Part of a small language model's weights.
Size: width 256, MLP 1024 GELU, vocabulary 32000.
Training: a variant of Adam for these matrices, 464M tokens, 7078 steps.
MLP neurons of a small language model. Each row is named by its layer, matrix (up: input weights; down: output weights) and neuron, and shows model dimensions 32-127. Each number is 128 + 32 x the weight over its row's rms, rounded and kept within 0 to 255. Numbers have three digits each.
After each neuron's rows, "fires on" lists the tokens most often at its 100 highest values on Wikipedia text that the model never trained on. A number after a token or word is its count.

L13.up6:142119125196200059109161105080189176150172123158084182098130149155132120176067136199130144127137165141126077118115164114138084146108150107093095136183159151120134161134125133165096177137119120129111116148159094138105123086105139100131113021135082115120209082165066173166087102105096110132
L13.down6:113142144145115093142088116147111095168104138091173058039052166117151087115142195152147116125151162149144146104158152117110175121088127137156077126167120104094084132167146090120228118118123085120135121075102177150172186091102162123141146144149146089156127179106147142106165127134145133077
fires on: " (" 37, ")" 17, " was" 11, " is" 11, " its" 9

L12.up1006:082079137130137126114111059098163147106142051150128112136135159072176107089113116109073150123134182103148127109128106138089186148126087110154159131100169132161195128108190107044089118126098127134151129133121181173128161168144148116069140152081154204143103120142172114137127154113143103124
L12.down1006:155104103120144116148173185163171089092124181089070125035143152146107137159057112110070142153136101092133122123124156125167141138109139000098155158171160106119090081083116130142163148179153124132094149115179168124200084120133171135113148116093152149125136114124110159075152134152163125135
fires on: "\n" 55, " of" 32, "," 10

L14.up33:108148176149180094148110058092155138178070136194178092172147098120116115119061153152088163116129149118156142148115165126111093127134092093155120179154172131152201137101120140088098135103115130102114142218138159178115130136140117134131185138035168128125140142092131118151097130127133114082
L14.down33:185149108131166148176163179155108169152109110085129131090115082083132125159160175178161123119078160131125173099132105084137112177086181113114130113131077167087099134168134111125119179167123079168209175117092173141068086174107170132160156136118081128133122162156101109222151147121095116163
fires on: "," 17, "|" 13, " a" 11, " as" 8, " the" 7, " which" 7

L13.up218:139093136189166093159191083122166094183119162114119094122132182161082158071047137152121079160214152111113149172131087109149157146106128104141157178153154134115115131104154103089149163112091100081116174155138150178144118169093166085139109110098155122137201091146133128135112147103122156127
L13.down218:127103139137158103141099133145117168130128131125195115089092111101119123159132163122088113157160141072153141106167134182123136118126147127152170178120045113164098153153171115146104076137107097186129122112139123097114086128109138071140113133154113131158161128136159082150112131106151099154
fires on: "," 52, ")" 18, " He" 12, " and" 9

L11.up3:143132166145186067140137020117179140105112148171094083156146138182104113126106141191122152101184182111148166127137086083082117137147150144169104150084171162146236146083140088128105133094070123103130161104121173182120178128088120099120141095103107149075169062130160128123121175136125136096
L11.down3:172061123115080081105097166133121122190122138138175167082156139142157187139174094137144088154093098167136172110089150162140076172124089101113147104118088125159098116158154112138127110058108115199089137081092119073090125132154180095106074146118167128179081168111128158121143143074093083154
fires on: "-" 39, " the" 16, "," 10, " " 6, " and" 5, " was" 5

L11.up173:134151142216216079110199014101161103103132153165125102200126125145122146164112169111119193118184146128147144080157074102153158134117122159143129105114152080140184130139143124106094085104103122108109139098139129168126129122110151130135123082124133124087138072127131098146133179097128132118
L11.down173:124110133055108175112089150127081075109075087166105137077146136170131145172110108104154109125070089102099162046188124188127126109146109072064104093100105158115087106172070124136158153137168111141149115090093149131143116143150157141121182173218104114123110144078125122121111132110107097140
fires on: ";" 41, "|" 27, "," 23, " the" 4

L6.up368:131108134139105070153094128122151164160078143153155122143148126158070048124067096146095096140122162126080145135145162204065182115187168130166143131047129127129175161145118131095106053135084095159059118173118153153102125084077107080088160189162110137136115115104126167115137162174144140148
L6.down368:143127193104098108129094113142079158159156099099169116198058127135087108090093196140127137121130125076112090090090076195076085108112113137179101171088099149095121123107126125058112072133119129162080140177132135129212116151115135128138135148111119172045146159125122123199097210145136134144
fires on: "\n" 29, " (" 22, "." 7

L11.up110:143153113210131114157131119113188076070109197169124142157082164168091073090083141138116137135090140137144108151216093106143130176123127129117052174122155157087127177140133090094144087106126138094088131136175108191147179139107156126177172159153192088110185055124128125081197168134130159117
L11.down110:119133109148150113085119186077167126121084121116115127091167103138101121159124139089133056110151124140087091125140135170127121106115108085145119191170152153094104104093106088211142103078104094075131122124150193121146118141098129093098146135142152113103122144104107118107132095131155093138
fires on: "," 85, "s" 8, "." 4

L12.up623:148128178100154111130148127075133095127106107128060136236083118137127100145088197076159142091147185111128143127153123106110067131122160126139132147121157082186175133095059139152099131113063137125162108142140142156103157172130131108145105132129110142154139076117114101158096138088146149122
L12.down623:123092166143095203104102199137135128090145109113157132124146161139083108094200089129107122148128079146139112143132110147100142142163168139140168065117105157091103100148159148102096138129183167114162146162158127177196132112111108177117085174177108170141117126159128138109149172104097155146
fires on: " |" 21, "," 19, " as" 12, " to" 10, " was" 6, " had" 4

L16.up140:147086109105094096113142128142189142130105110187137113123094118151111162106102135074172118130192136104182149199126098159150134095125097120112151154130069139090124134101088133054071124149184213142194069106162157090076119093076146140157134147156113117125132106132123109146080178101168144154
L16.down140:149126137050081132207194238192128146153085159176166121085103109157133139126131133193127158119131137135144142092103138119133145123080068174143099126111119054164099130075148142122148106105134122107121142109154170112106132138135163143134100085098154178101124085197134125159135121107126115123
fires on: "\n" 95

L12.up972:124172106105185108126155088140135121156099056167122121162127114109128123153134074155135163121100107098128107088159171064160154052119140121129151167159117099146201148134136185133138147110162066134088131167121093113111121144107115169164064093126126115120145120173157116169108123116129104134
L12.down972:110161108084139041158159166157096123139121186093125068077116138139156110119132137117143060129153112166142098144103127113178091130096140105150113169126107074141095123118198122152167132089162154114093160124137080103119094177051155121155080113122206186127113104102081084176131148109153083134
fires on: "-" 62, " and" 12, "," 11, "–" 6

L14.up962:118143091149117154114057105116111160140127136110117108143082170138104165094107157158105115140176100170098166133119076093128167083100148149145089170092121117134209069134113116119080133123100108084078186114138127078158160122119180136158132118136117098105119188119157097144118161142174168164
L14.down962:177030110093120198137156155159070098123069145172129175084071122113152142139149093081130099117124031122102137083154134104107073127067182141139105181193077079094124119127156106136192143153165105128133151129122151137169122172137114132113074109141125129141060125174100138102175106096102150126
fires on: " and" 40, " the" 11, " or" 7, " type" 5

L15.up88:117129099175124157147173112128142166095062087126185104097124135165130105137159149155208150149175112119114149120198150117116122168101128094229120138121139167109136171144179103095106162093150185145125123131122083166135116120114155107121151147187111137135108113184089060125112118119198125153
L15.down88:120134093189135090110117193109160086144132087178078112112146061180131098114130044152149107134161141079126159087102137161142170118084122140054113144114139146075157176166124128135138136079171140101160116116125135115084129119139121172180034119088126074155127175139107160109141102101111174085
fires on: "s" 17, "'" 15, "w" 8, "W" 7, "k" 5

L12.up16:153136147182142169126145061111141145155100120143107053113119154153106124113086123211140169111135119144161170104129075104125146068119153177126134164125066165089122117081129182118117158125085123115075149133178173099136085099101148113206156142147117137088197151137094162181091123106163121171
L12.down16:126133158104149134149123140117138161082130164152157141095100013145123184122155101130149052148083105111092114092150116163148148121153098164182224147121082180093200092105125135133155110154099121059128084144145110109130165097122080174156124161118141096118147157160052086123157157134127171128
fires on: " and" 28, " a" 13, "\n" 12, " it" 9, " or" 9, " It" 6

L12.up30:097091128150157046147152073073112124138154089194132153097134136090156092140122147110120111119121219126153127132134152120091137131161146101182097153165083138155114131105131111100126061197065157163124178213152115131137142182107086111134149106127182143097161061093105137123113092189152142126
L12.down30:140121120110072105146178148183169076119138077151175143146136145147171154125093139154153135102129106171132162135085211125122088108113116099147135109067110110097083098090136078133182134163172190191135126127099139126086153140170107169133162131181162039102120128097099104117100107157149090141
fires on: " in" 46, "," 9, " to" 9, "/" 8, "s" 7

L15.up877:175134159195183146120199101106122097100136129094047100133048170156146136173048200169084150148131135136211209160165124113078095099096136137142140128147123127146137119097124093148164067148122152155099113155135146163087143130069137093134151107112169098098156148188147097113132139096123153112
L15.down877:150040143146137155161126114140104120143210141131159135085147152065137127073159130131091115066164090130104113100105132074080129093122149125153115134147111152167110139175192143173132116117127118119118156133037098137165147110148121100105050162161122143131115145113105127132120060147125217129
fires on: " has" 19, " she" 19, " he" 17, " a" 6, "." 5

L6.up571:095144127149145075178159101118147142070131087170130051094061160122146079129161127201092122114094142132165172132154142128092170122154092101191096140062141110143162183102081088103105057213152177168063187185129110148090124178117119106121161070181177122106106105070110121124127173153165025157
L6.down571:119117207128137185068117094112129170101166116155116154162111108154141087051213185183097155112126139122138116175143143213098159116112094136169114092125141174163178132109084094153067088105152106123107160130118126122204122131092123128117161139099031113096126127118108074133072184137154117125
fires on: "." 98

L6.up1014:142118170195171035195168082125119185175155097125119059163131103119071074094127107133102145113147194122148094180164100133121139165135131162187106132076135154120182160131083096128111075161125137175091091174119133189085065181098127084049145145136128104128167109104142053141165164131150108132
L6.down1014:069102185130084139180127109171110159117148170151214140151089108156159064115160250167132161126105082141111157129153111141078147104116096150165118088088141141148157124145108112127073102092107132177139156109110083136160091180096155117074166133116094124103176144134141089117153176182171126135
fires on: "." 18, ";" 14, "1." 8, "2." 6, "3." 6

L14.up699:145145162115140090156123087075140141117143114172077156123161151120127143117146097144123126144182139145088112024129148057129090098141104148091138124155114180056116086135154096106137162159132157152108141122104115169072169097094111063177134139127123110093103133128107193152116169139110194138
L14.down699:082123081145157135116101197146132106097144154088138111177117177122038101123079094148139133118121149171190172136051167127081143122143157099159101069135154124143165125119090157095101116113127119078120103139139122079146143097124141192136116067118151117128133114113167093139121075143130102059
fires on: " |" 35, " 4" 10, " 9" 6

L15.up806:092167112147120167155141158053141145162152119102077072081154100173126156162125078095227103095173107123151123125120139094109169084102138076170116177152148104140109129107209121125046198112142194160099108178202153065112108099176154097124131058150175160125146082147070144164110138093185166157
L15.down806:111132048171086114123145179125169133168166108124149150123156058156132148128178151084143121174125102114117187131127101145149214139148119143163121103128162119109252100123125133099206131154093122089152124157097172146133115096078157128132130168112105106148104098133109107140166096176144142101
fires on: "'" 16, "w" 12, "F" 9, "W" 9, " but" 5, "." 5

L4.up107:173154137185134133128157091116180045095145113126156137123127119120100090149123097099126137162152090132114152165177123114099094141175099164089128141125149127110145139127062136091136152124173134112109037102182124116135207102072101133129155136064130095139163109119135110131153130139152181145
L4.down107:063157173091076130136132142104143127120123058177084094082148150153177083098074134149096133101111125125110108099153117167148154139075118122158120107148131138131170202136129127097116129058115131139141237090113106112177129113120185060123069194097168136137150119065138107157124158153127143196
fires on: " or" 65, " and" 32

L13.up272:118158179110145094099134037117132113064131148127075142197145125108142094125085172164102134147092174138127088165123071086118139134104126152205100159113160152107157114131112108131052096065087153122109117109085177184089172134118135067129133186142192161109126091092143124125105149191162066089
L13.down272:112094140137092122164099073157112125131135167153123153153156131156142145096141184173100111154105167132090140130055110149143077201095137118133148089092126118123146119136125063156114172117030085142143098136098166095160185147122205115130076091110112114129131115112160136127103085136117174108
fires on: " " 56, "-" 41

L15.up37:108103160210124169170214097072142147106121118138059123123084110088079098110095127175144130090115131124149138079165098160107121136126160142156109158119149121113148151108159102144077135164131125110115083146167142145145186159141141102171160112133157180123117152129088144148129164098176127184
L15.down37:143070147148134136166170057080085094117137111130127107103173065078116090126097182102064203097100077085149086075133156166097172093118145072150140143160143132155108095130134103102162157140130115123127150120156140096136108129233170144095143113164175173134092140098162117155143086144140113125
fires on: " |" 31, "." 30, " \"" 15, "-" 8, " as" 6

L12.up998:075157141150094150075119114082104130131087131176185143104163138130105135188084126099129114162199163108096073132145142138135078064167145128143157137127153107180112129111069119075127180084124160138087175151227085142134126113196152085120086116113127095118068140145151091204128178090169123154
L12.down998:126058119150129096090111134126140184140159145174084119126106126141153138116119148101121161144108153112116180109151105107146159134115169111132074137159103130136120115124134171139118087112160117130131122078078149127052170063099113178150143121091078159137205121137132137109146158175088156126
fires on: " of" 27, "s" 10, "'" 5, "ing" 4, "i" 4, "ro" 4

L13.up343:136117101155116114090165123135158136100091163090109087160125140151168154130068129168163133170157138125133150123157166108090140177111131106104071131128191146138152168085134136068173059191084193138074226134161156177127181182098138125136142129115138102107180159109118123164117145144196131161
L13.down343:142098170165139161105131172114121107160136125122142163134146119110116085095106124094083169097123125142111168084109147144060095074128171097135161189157093155123141105083157117216073139150145133142116111110127117053127095137127129093068139146092119135111103171094177150150118072135121132092
fires on: "s" 27, " has" 23, " played" 9, "." 6, " |" 4

L6.up66:160097105173116120183086044101159133097133085086105150103154107164110120137136084118155138173125167164069127130147091114106106137135154131099126140124194130100135137152123096117051137145111136110146161113137151112087094183125155026076112153151156080136120148143127126159123122100155165133
L6.down66:085068117145159132111115091128101177112152124074113138148145140159150149131111124139085112152089171139145122137071189168097052094115166117136163121166133140146110122172107098117084144117031074053118109128136153118114234113146164112153138105133129135115131120094144146114149116149070115117
fires on: " |" 74, ";" 17, "." 6

L16.up811:128098147133164088096155079142134145111198149178107145116099155081141094114111170139140114142144199094173084108151119081152100127166118122117166143192059184109157135135132132078127107154137125122079079140119102208176072170141151054112164152127149147033167130121135088166110162121165172112
L16.down811:140142100142138111161151140072129072134133132100144100075093208158123156156179151078073107124193144125160142153142174117178123137132110169072096150101198066175070079108172161223204150152193153125156170155120116127124043151134105159088119121113115122112118083191069145116092083141129123120
fires on: "\n" 23, "|" 18, " album" 12, "-" 10, " single" 4, " 7" 4

L14.up579:127152132141161091102130093058155109127136115133058162105153061121139105108087139122147138137140226126105118079143127117118133161161158119162120119169123171127151144210146103137136155175062136162077097115168106147151159054139142090113199164118104203054115061081069167139097149146084131137
L14.down579:083130124122116226172095118093142113125147130105136107145094101108091146125174104185175122160094084132132150116131091203110165076084120125115188131181099080123090126123094095121134149166134083098123058132138061124109157119160129155183116143165125113128133166158135043170134105077149104105
fires on: " |" 44, " (" 5, "." 4, "\n" 4, " =" 4

L12.up993:123130146165152168180115076044162103122166181171169078136134130150141102121153108115080125129164145130168167152167075150084068160097103138101142151073122179163171141105127115086049159077157129090127100102112138143148204121108171083109173172143135177078118100139135068175084170082114097157
L12.down993:110066127103147104113049149167124073133089162082086079138138118086080163169104106171109096144152105100140134144141109089159112100126147139130158174119130083152102138111115157121149119111096052081138096109171154151184128155152161146131157072108182137136137155172214099071144106121153147141
fires on: " of" 56, "\n" 9, " •" 7

L6.up180:078117119160101139127063096121140117141098094148133098141120137131140130092133127126064067086136121104156152153107131121128120148129164112141099145074117138111179183115130075109137084147184142172147140150128127146108139210109178089124116173164176118141084091071075128108119125115165108135
L6.down180:102076140069186173026100143131129106142135118090112170114087103136063105090119175128100130147099155113151116119099116154105154066126133122118157149174145174158156140083193147122111112142111088079137197147122144129130167149080124135136154136064113218135113116086113135132131121132141140162
fires on: "." 93, ":" 4

L15.up243:142173226146136081120136086123126149112071163158154089199098139093187100172127126110174134107103158213129056132150156109115205098189055157132129156066087135106163146133186118172165106142184101127144118106103102073097054091138105115122097141120161105126148190154124123147124146199135067178
L15.down243:162139168128092177058059152167095140139163173123142159101135152155138172117147114105165089184145143102218172145107127159197055132070158176101152118123095143087104050136130112113172147153120131122160107131101161176165108098108112132163142148130119126145118120114127060136120135107143182085
fires on: "-" 38, " the" 10, " February" 6, " War" 5, " Dec" 4

L14.up885:168170096113163090127137115130163122112115102166177135118117159088141071098107166138130126160106163123135120106131133095156176089089075128168096164126091115128195132110143132066150149154181130155102152136131125156153174127124090116134107126183163114144117110113083119196091133163172148140
L14.down885:124121123107057092208176146085142130123148170135165095151125204097106188111104144136132070048106111161172166124098174091145106120126116115165127096089125101129111119142102149133158153168140159121183096113101102146081167159113095135107120062144209143105092130141111114152208082115116076131
fires on: " and" 36, " Votes" 9, "," 8, " or" 8, "s" 4

L16.up947:129087155113085066124152066132170080133152111140091150129139103120137132110086135151077179100159135124191118103144101102136044119128125080160137197147123101127120103106120106079056127155133192189121062128180101100102123168125145102171112161120172130074115141090102148134135142144139164106
L16.down947:191095122125127126095122089156121138169143186121092138129153153148133072154089104124108133116092063153071123138086146167119132095097169118126167097177139139145122143146176080106118173204079176109158121090154105128120126095085169137154145163154126122117137121068132175107140146134131108103
fires on: " |" 54, "|" 21, " by" 10, "\n" 7

L14.up149:163111143207182097169147101150151096129124077087106144132134122043151107141057136115121155139179127152134105076157160160075093154120153109116137101124097172097128130083112086130102104099105168190090139096103155145150172149194097033086144126132167125117128172098132169165139145112158119168
L14.down149:145109149145141142136133075167118154163132118136105154078132229150168120069053096160082111092156077098131097113156139120157061127120130060074176143159179069124098108137168095110102143119109141173110125070148110128105098128122151155125159165099114125170174116087102147095134143069185156108
fires on: " |" 41, " (" 7, "," 6, "|" 6, "-" 6

L4.up882:152125108131215130150188086126173133153127154117113136110143059096082157122186165171146156166126183123123135137141107120124038153136147109143175147119136216107079126115115146158105171133111135090132143174157197137106095117106108095087106129148160102100175050095053088121112148100109076102
L4.down882:116145210125081139083094076143145123067097120114112105154141188188148094155100105127154106153119099087112093140175151131035157160108086154086140189144135097115075168123125168120208080132129052137145089111145141133192137135148125155171162142127083083208093186173126142149128157131149127159
fires on: " its" 62, ";" 8, ");" 6, "year" 5, ")" 4

L11.up729:140132113099167096129201083087180120128153121171137127155063160150170114087160105074116131099148116105111140127169112101085118134119151111147129117159119140148104206103123127104115125164092148125105159151112111152095190187171110101127149190123166127091124119111096167159085167105158152076
L11.down729:183170104161101151152187197100108161113143078138146126097142139075096116189158161121160115196153114156111037119072163177146152095124135156111171048161186107094126125134100170139167138113120151153090191120132136151158089125095136145122135054133105093108128104171078148151126111127081165139
fires on: " as" 16, ":" 16, " since" 12, "," 8, " between" 7

L12.up954:169133160133143120100108118116093112095100132205152159144139100074136060144087213066126149095164155144100205125124141110067117186146126114171169091140153088171115084112069097123079126140174174155127091110176073131092165130159145092149130141141154221121079168147140096134151125095115183137
L12.down954:096132135157106144166106205120145172132149154174139153187159126136159107094149099145107123137091142135124109133145054118112105155119159110169130059136140101107148155131112149184116143111139131108114094161148176097102086154102114173161215094077109196173137123063123138115060139219107096123
fires on: " |" 43, "," 12, "zone" 8, "===" 5

L16.up961:095119136202131120132133123098116131149120146152088102119121085141101074151096102151155176127170159099166138170148125111110161121117147135128129201062169118074120147116121076123137158137099147104112146181183218125153162125177138128153086134182126150107154083123088134099172157102081114117
L16.down961:163049117102122122133116138116175111147112199119203148114118089193105150136173206127090097160096152110131101173109088095125161158185116146144143050093137164129165107102142080130095110113114166144124131095098116152101073117099080112142137150129118162111132103149195144205120088105152123151
fires on: "'" 16, "G" 12, "F" 11, "E" 8, "K" 6, "B" 5

L6.up562:100105173169160077138143091137157140028114089189071081136132123150130111125138119219094114109108162164159136196151135155138128192164156135115134145084135097142135191121091069083108065176138129176074102148148123155133112211142138081114145121153148115135145132049111165116178151096155067125
L6.down562:098116208124179113069108112116137167135145098179122161172108133098172124095186134188082163121120140101125119152098152151093188106149131138135111107105120148155184150149092105147092104084144103139111119203106130121157095129084126168107119069049084148107139130165125106133100159130169105108
fires on: "." 100

L14.up878:064107125126135108143156089142099176118100144099097130180133197124155126115112144151090107099133159132171145156095116088101105088088103164119176163133112168116227099085142138067157069093094147160120131089159151150100177207078147105130126104109156117107091166152142184199149130126101137171
L14.down878:128094170106118169140117081173106104150155175172140064117107153135079149118141125117112146138126151152082135109120066138140105114148085091125161065120153140139139175188162110137121140117132148147191165090138134054120170142148096069107076181190095146157143110176153129170121154053156182102
fires on: " |" 43, " 0" 19, "IFPI" 6, "'" 4

L13.up168:135154129152182113114143088180146148125131122160101118163130143125132054135125156183099146177167134171109120147138183105074167128186128111170122197120137141093125126158197156078092087123162146117100119149109154119093141159154105111116082165130176115130139125143091117125138183168158137135
L13.down168:128129115156115119155157166128061124078116090073144131114090110072156136140117177126117100162122145099153120160120105072171110162084157177077172174127150116155120095144133111164142177119132144107140157134115147139153064076124116121126102128106119135137104087094191140157111030135079166165
fires on: "-" 19, "|" 18, " later" 13, " his" 8, "'" 5, " the" 5

L6.up531:113119122173171131122156036133177150151139120122103130173133075123123119166141119169136129101158142138171105122160139045111169160192146149189084144152097135082194182099103174103131153101111050089153085148142178149052148115083102135124112123111124144092153072204111090122121130135160114153
L6.down531:152132144077099095134137097114075142126111183176121108062140141091159105112089126110097096091095085149111106108079172162136125112108155118127104134109133158138050071078161101122137078110154159144149165101123108116178084170161200147179159106117135097146107180075114127157126109142055123120
fires on: " and" 39, "," 16, "-" 12, " but" 12, " However" 7, " however" 5

L6.up935:118126093133144108174125085094164106142124165184110180098135058094113138105135085097128101153138144119150102139161100049164111106164131132146145180153085148109080065122110132131156118137175146121110135145174121195152140140103115072153150135150155149153086111134092197138158127130116138133
L6.down935:121107105118102093122099113128118102101152139149109144190096155118141168124078082142101164134112137125193107154141142063123152112159109101240135179093081138098142185108130071113094143111125145147165196151130155107153088146146183131177077103189183137143110118161117146136113126211106125101
fires on: " that" 61, " |" 7, "==" 6

L16.up923:127093146147130122208187074101131155077122102140123132097150107079157133076065125111117165140084130110169130066147138162141134106121139156209117146102154147083142134115113090140137132112145198137195127130120125186090123178158107077130129082141176137135102133171166097159176120124144091196
L16.down923:175054115108133146141132062136103108145120169087130125071174171118107160117050136163109157171113118081131109104141173127146133066081164053116122194161135135138110119095165150153147112121106116132102103073130103128136102104094137120073122120169159139127131152046160139151148170084154088161
fires on: " |" 33, " " 30, " \"" 15, "-" 8, ":" 6

L13.up271:152140160193171067112171066143186124127040166161162061143135119106109083146079183172125190133131140165102156181157089072167210123161130158124114130072068136130146112111089145123174138102110079112102153118160147123130111102117108084173125089084104136081120127154090109128119148122093105158
L13.down271:194121142112114134096114084085053058168170108103102157121139121122098138086170087143081148164110139155155174120170138176166058104095123138111105099128111141180123080129142108176120118037163135146166136069084145142152150156109127113134108139240126175126105195118138131115089121124100109146
fires on: " a" 35, "\n" 22, " and" 8, " he" 7, " was" 5

L12.up218:065099119133139168164089076087140101154121131161048149106132097123148138142047137119144153172116180147153117109120081088107109147084162120110149131183151118171118136038146144156064092089156133097103177133081137170138133120165158049167097149109161168101162101161137128145154128114177150114
L12.down218:105114100110076118115123131152123107157144141117141218126155187121135136109163164122105127159129158103131101107160152149139172154142106165104151154108098074108140142146153139090119126097107127110195079120160113160139141142126134215108076159197093039171112119138117070070110164100110069082
fires on: ";" 19, " and" 16, "," 12, " as" 11, ":" 10, " in" 5

L12.up36:143155119170113143130127083078142146181137123050144138119163157173093147138122106110114109199168208103109115125145137125124028063159110121110106171149144105127154124121110119143099145048114166113115138088125100149121141109176119093082084174143116128098108081179151073194084115112161136103
L12.down36:125126160082134125194081160099075189140148115141095095099112132092146106087129125100085160095130130144125183188165153121163166144044162135123116088145084112161089112137104115144160112197205083108137156181153113099142193114096128175194145094076129153125173144104121152109102206184095160119
fires on: "s" 18, " of" 16, " and" 11, "-" 8, "–" 8, "," 7

L15.up598:175107140100077099176126102121056088101123052136119132090080127102156159121046129158144119133168099138154138169142103098138181133113102144122120212135099183093164113124126148067153123139158179225132124080131149113138157130115145069169171144135161155129115182127149157154105112098110181186
L15.down598:113098140080128095116183107183160139132106154137122130098145200164132091132139074148126152103105123130121093156162106098130140096096104128103102115094158148172095156145136157122109177151114070084122182105139124096038148126098149209136113169114142152129167143123107124104085215102089110073
fires on: "\n" 32, "|" 11, " 0" 11

L13.up45:079145141116181159108141091086105133114161095162126168181101101096142163127167102126108193100138130116155088110114186160165139077135116163145132145118135068188200134114109165093111135113084128159099127148111123141049089180114122162119131059123142146137075177140116124108071177103157094166
L13.down45:132153152134048163118148156110131159135126104109119145102133128144085073136124132082133107135125072152125107121160121075153072150152125119156094133141118159084068104171124092116133161076136167155138113133088145159144135093150136137129179126096127166132158127100115157067142146114086126119
fires on: " of" 35, " as" 10, " and" 5, " or" 5, "," 5

L6.up240:121132102142184115132157128118123099151147086133140126135127109164135185150132145146172142139101165130125145099112120069159090143131199088137123164142140085147112131067154176134067180152079116145122175135088165173146125168100124072134123086034133155086141101203157124171072110121157167123
L6.down240:123136186117151143166075186134125141114134137110139159141109208126147132124099187178146107112123111136167149123157153165118153129110117144135123069158158149101156137203141154177140086063133046081160079092152121091147126136114130147063132167149086140141067099114117185115107192106105095104
fires on: " also" 28, " is" 18, " be" 15, ")" 11, " originally" 4, " now" 4

L16.up857:107134103180123178189162088109129143086151108143086075173128125116065129149151114114172137172107179116100157115142052112116140139144131136125146163067136137165188154129150096140069164124122158080112089127166173175153169144111158103116166145168125196064148127177168068174167123106125150087
L16.down857:144174099087087130110102069138135108168120103101163125093116095071135159149129146121108116143148178083113115118140148129120209091108120128094115129115096114190143102139063140117192117144135074094166154135103135086136122080101128173166141149128194099156167140116134153115080115131125114083
fires on: " and" 25, ";" 11, "dy" 10, ":" 7, " &" 4, " of" 4

L13.up79:084096143133150074136109069126141175118106149131097134096156105136130161141124122073112077137082172138142098075163128110173137110130137090093090140127084149124156122129104113105059181125121130099134133200121139177126106147160162120134162174140172102110131150093134155207157170134129142140
L13.down79:107114159069139141091172131124114110100153130115138140129109118085133119108121145170185121078161126117172172183065112095102108128133139140175158094130144161095083126151145163122174094147097183138144141131151082086164141071100103138101149056123106163067092121105123119041119115136165127104
fires on: " of" 53, " |" 15, "," 8, " election" 5

L6.up428:224138138200158078086158046114188071105165112101165144095119124119101132153131121098138108156133154124133154178177096110091100109135116138118136141134119212132093158117116168099058190134158156121122122169142130163079133091152103097098119151102116101107129076180092130136084170187127129108
L6.down428:067158130129127136129142164125113198159098143163134096178104160070114124135220144119108131129120124129113127149144170076147187080129094128110128176136096123144140093131095157117144119123193075125132175139184109120118122141124076205118115106119124115132119170150117145147130138169155113068
fires on: "-" 95, "–" 5

L12.up187:094140189176109144046134097111082141121092132173113123091117151101168128152131139087146088154155166143114123190116127158073040133126102138167143136132110137109094087086107097118187083117190183116071142149163102194151183143142148116104115111122162131124036151136129093187115108139140149111
L12.down187:128094145097191164155087175136128171178135165165129165104153116093117163089113151158144088118108070159097142138147109131168108160119129153161085062144091143122094132141135117136131160109151094150134147146114141116077129147093114175152143057107109177142145163163087162096119141156119156107
fires on: " of" 31, "-" 27, " |" 11

L6.up348:111119125143127074131160102120188145093117096146149072133142122121162110111113106162079150124150143151108161198148106149134149141142134100187124115081131104133188208135109091128150044156099156210047115160135130174133117139111160095101185120156137081092125080063094112104157160147186110114
L6.down348:055091204143138184080102130116088164125152121112126128175065129080098107117194184192102168135150095139144102065053111169097145127121088149128089155134134175093188135082154114100110106088149140124107073140129152109138134159120121181157145101072120185095133143125113096118106147150177120153
fires on: "." 74, "\n" 18

L13.up489:155146166113150130076174132065175157124156120166148089129107142139137182068121116151137139161132122116083122100144106061143060161126091120118138120114082133101113120090109109130202173151111145127065135122135119125143139106119181140124189151162087150084133089109093216186138179137085162099
L13.down489:101112120124062148125109149115070091148132177102172127139150131097192187096117116090181106101073133106158156133133179167092186173099174099175148105139136156161160105150164113155159165096170079106181129123120151157093132098100129152073103091113169151127108159150136081147157053124131150163
fires on: "\n" 38, " |" 25, "|" 18, "---|---|---|---|" 8

L12.up1015:110157089169152084081120111112123162145148156091103144124095186125153186122032113076163099133095171082196130133101111101132147106089113139146065113103125111144185168129132169068094083136109178118087113090177104182082230181078133070131118164120182137073103093173134122188128158148158143137
L12.down1015:111147151098134091151127158136128101169156098138124132089148168131168122061146168131113117123074115162070127126095129141178079166116188137067094072155166098124100163160071094152157095158136118074139109140160155127143101100106117102116116086080133141169137160110153163104131108197047164088
fires on: "," 22, "'" 12, "-" 11, " and" 8, " |" 8